{"d_mlp": 320, "attn_scale": 0.125, "init_std_o": 0.00437, "schedule": "wsd"}
MLP neurons of a small language model. Each row is named by its layer, matrix (down: output weights) and neuron, and shows model dimensions 0-127. Each number is 128 + 32 x the weight over its row's rms, rounded and kept within 0 to 255. A neuron's up and down rows have the sign that makes its largest values positive.
Before each neuron's rows, "raises" lists the tokens whose logits its output raises most directly, leaving later layers aside.

raises: "on", "ons", "n", "oni", "ony"
L10.down214 [197 167 122 148 139 113 155 139 118 156 155 123 137 122 134 129 132 111 117 136 117 128  42 101 183 145 129 130 127 131  88 115 136 134 136 161  81  49 100 155 158 167 120 130 139 128 136 163 113 118 124 128  83 174  84 104 113 111 138 164  78 155 174 110 109 185  87 132 167 227 147 120  95  93  94 154  74 123 121  87  99 175 125 191 188  93 126 100 182 184 149  79 185 110 148 130  54 121  73 166  77 172 135 149 130  71 131 127  86 119 144 132 107 106 112  96 178 130 117 145 122 153 147 101 141 130 112 155]

raises: "ers", "ing", "friend", "ered", "erm"
L6.down317 [165  72 133 166  84  48 146 150 101 146 141 173 120 121  74 160 133 121 115 129 111 161 107 149 126 151  88 101 126 165 144 164 119 158 111 160 101 109 142 137 104 191 120 156 121 116 140  93 169 161 130 215 162 107  89 111 124  73 126 178 188  73 103  99  76 173 114 141  49 139 155 130 200 131 124 173  88 144 182 123 163 115 187 155 117 107  86 120 123 199 189 103 141 143 129 126 167 125 117 167 102 101 128  85 170  89 109  93 175  52  98 127 148 127 115 153 162 101 165 107 104 147 126 123 133 174  89  87]

raises: "ted", "til", "ts", "tal", "tt"
L5.down21 [111 135  97 143 128 160 159 113  63 137 118 167 115  98 141 105 189 215 129 110 121 127 141  63 108 201  77 133 139 138 144 111  97 152 143  95 118 127  74 151 137 143 114 176  77 114 108  89 112 109 115 210 158 139 169 120 182 116 138 138  93 164 105 133 116 137 144 155 173  91 111  94 142 101  96  80  98 126  96 120 121 115 160  84 134 125 150 128 133  93 147 119  86  59 191  82  89 166 129  89 133 139 114 112 102 110 112 143 149 178 130 104 135 101  55  97 112 113 139 182 124 121 164 119 107 104  95  54]

raises: "ane", "obi", "ose", "athi", "op"
L5.down156 [ 72 123 111 150 111  90 110 152 159 112  68 128 164  68 164 131  99  86 125  88  59 174  87 137 133 130 109 117 133 194 169  93 143 148 139 105 130 142 113 105  99 130 172 111 165 113 177 142  80  80 132 176 157 132 150 128 127 159 142 107 116 112 105 135 126 150  93 164  67  69 180 113  77 131 170 159 135 111 138  86 153 136 151 165 123 130 146 149  89 133 119  94 190 162 131 146 105  92  79 124 129 128 131 140 136 163 195 156 171 165 138 137 120 122 173 159 140  69 128 164  79 156 140 169 127 141 154 146]

raises: "ler", "lers", "est", "le", "ala"
L2.down302 [ 95  67  91 112  82 158 116 112  90 115 122 145 163 129 202 141 157  98  84 122 159 103 114 138 104 102 155 134 146 125 130  78  59 105 167 141 130 130  62 110 136 144  98 140 123 137 121 169 113 152  98 197 166 120 104 131 122  84  66 175 144  85 131 149 123 105 140  97 136  90 117 159 132 108 137  78 148 128 116 117 185 176 133  91  98 115 174 110 101 122 164 134 166 156 149 127 143  49 179 124 167 112 142 134 164 164 115 152 186 119 136 189 111 125 168 146 158 162 126  65 136 155 108 110 124 146 114 135]

raises: "isation", "ised", "ty", "ile", "ising"
L10.down304 [111 109 168 153 109 129 114 169  99 110 104 118 126 162 129 128 146 123 113 105 130 148 185 131 169 152 104 137 172 139 128 149 133 157 191 116 131 170 112 123  82 135 122 132 196 127 134 125 108  62 114 139 103 108 146 139 153 190 158 129  80 114 144 102 171  63 120 127 125 114  87 144  94 120 123 160  62 108  85 102 123  80 128 136 158 163 124 140  95 142 180 139 141 141 127 123 169  71  97 124  76 138 146  95 141 132 118 135 129 115 178 124 175 124 162 106 137 144 139  76  95 167 145  32 118  67  96 117]

raises: "ue", "une", "uction", "uns", "us"
L9.down293 [177 100 120 113 140 116 184 128 190 104  98 122 157 120 190 140 184  97 138 192 147  98 125 156  77 183 144 114 143 148 103 117 118 172 144 149 111 117  94 100 139 132  75  88  61  76  89 131 147 160 165 121 100 135 126 117 111  96 112  70 182 193 130 172 115  98  94 166  83 127 128 166 101 186 136 102 118 115 187 124 172  90 125 154 172 145 103 113 124 167 184  62 114 121 117 127 191  91  91 149  58 132 100 119 124 138 135 172 127 110 109 127  89 150 135 164 160 125 120 147 126  96 138 127 179 125 142 132]

raises: "den", "ely", "ve", "eva", "rel"
L8.down74 [163 150 163 107 101 170 136 104 134 142 156 148 126  70 120 166  91 155  85 160 153 117  84  80 215 105 167  91 170 147 112 174  64 177 176 118 144 142 102 123 119 134 109 128 115  94 116 134 120 157 138 170 169 102 100 221 126 101 157 116 143 153 129 157 151 113 138 149 148  93 127 154 119 154 182 111 165 104 100 159 178  87 138  78 184 130  91 144 103  76 163  62 117 130 193 105 142 120 115 168 100 109 155 127 145 119 120 127 116 132 121 146 116 108 106 118 116 192  82 123 145 172 125 111 165  76 120 113]

raises: "rs", "nic", "ctor", "ster", "r"
L5.down217 [146 155 185 165 101 142 116 170 119 155 158 125 103 101 215 149  74 141 103 191 159  98  89 128 164 130 179 151 146 121 113 115  93 169 144 128 116 101 106 116 130 116 127  93 163  95 123 166 147 154 176 219 187 144 187 180  78  72  92 181 121  98 101 164 140 166 202  57 105  98 122 123  81 118 105 150 185 171 152 142  72 139 125 148 145 144 123 173 129 141 140 110 199 155 172 128 137 141  81 182 175 132  82 145  89  85 145  47 113 155  99 108  95 146 155 131 104 130 143 129 162 130 123 114 111 157 114 159]

raises: "ues", "ue", "ield", "uel", "uki"
L4.down137 [116  99 175 167 128  87  84 107 155 122 104 170  90 158 137 132 179 128 175 119 141  87 127 124 157 111 125 107 121 148 135 117  93 134 180 159 157 148 127 164 144 119 147 162 154 147  51 112 166 156 125 146  79 119 134 136 109 216 156 110 107 141 216 117 140 111 107 167 120 101 104  75  77 145 119 100 128  98 149 138 154  77 110 134 141 134 122 139 120 175  65 152 142 122 100 106 123 146 118 136 164 119 118 120 149 179 146 181 166 109 160 105 123 187  68 128 203 111 171 118 137 157 125  99 154 124 194 175]

raises: "rian", "ria", "ration", "rator", "rative"
L5.down202 [108 172 116 141 146  94 103  96 169 172 136  68  63 139 150 160 120 124  92 101 170  88 204 109 153 120 136 119 144 153 137 175  98 125 161 160 157 174 157 115 146 135 163 140 145 128  63  75  76 143 155 143 109 214 123 113  98 133 133 134 115  76  87 130 100 171 104 100 184 160 130 112 110 133 138 146 130 102 171 126 143  73 150 143  69 147 137  85 149 133 136 189 150 147 125 141 124  87 196 151 130 185  90 148 137 151 160  68 153 140 185 129 130 143  71 130 153 117  67 141 197 116  95 176 161 101  86 124]

raises: "uch", "mb", "ng", "nd", "udi"
L8.down126 [125 116 144 130  63 131 148 154 112 157  92 167 132 104 122 179 162  62 141 147 125  88 134 115 133 124 112 134 193 188 187 206  47 170 155  94 156  74 119  95  85  97 116 170 109  92 116 164  61 160  63 185  90 152 101 160 100 116 103 149 149 140 105 117 123 142 154 157 131 162 137 118 126 109 162 174 123 147  88 120 131 140 102 140 102 116  84 100 157 162 132 160 157 161 108 122 172 143 137 116 142 137 184 117 105 117 157 186 100 123 162 114 140 103  63 142 161 120 105 155 103 105 135  63 182 133 111 157]

raises: "anc", "ance", "enti", "ains", "ant"
L8.down139 [124 109 131  79 177 145  87 105 188 136 149  87 163  68 140 113 104 173 125 163 106 119  83 181 206 125 136 156 168 165 125 132 124 157 134  63 151 143 153 158 102 145 193 147  79 142 136 149 122 112 142 123 118 142 157 165  97  43  35 130 149 122 206 121 131 102 117  89 146  82 119 174 104 122 181  79  94 123 107 165  93  82 164 127  91  98 206 135  81 133  81 136 175 122 132 112 100 114 107 139  58 154 155 137 200 173  80 142 162 131 149  99 150 156 125 115 160  95 102 103 113 122 122  90 125 159  98 195]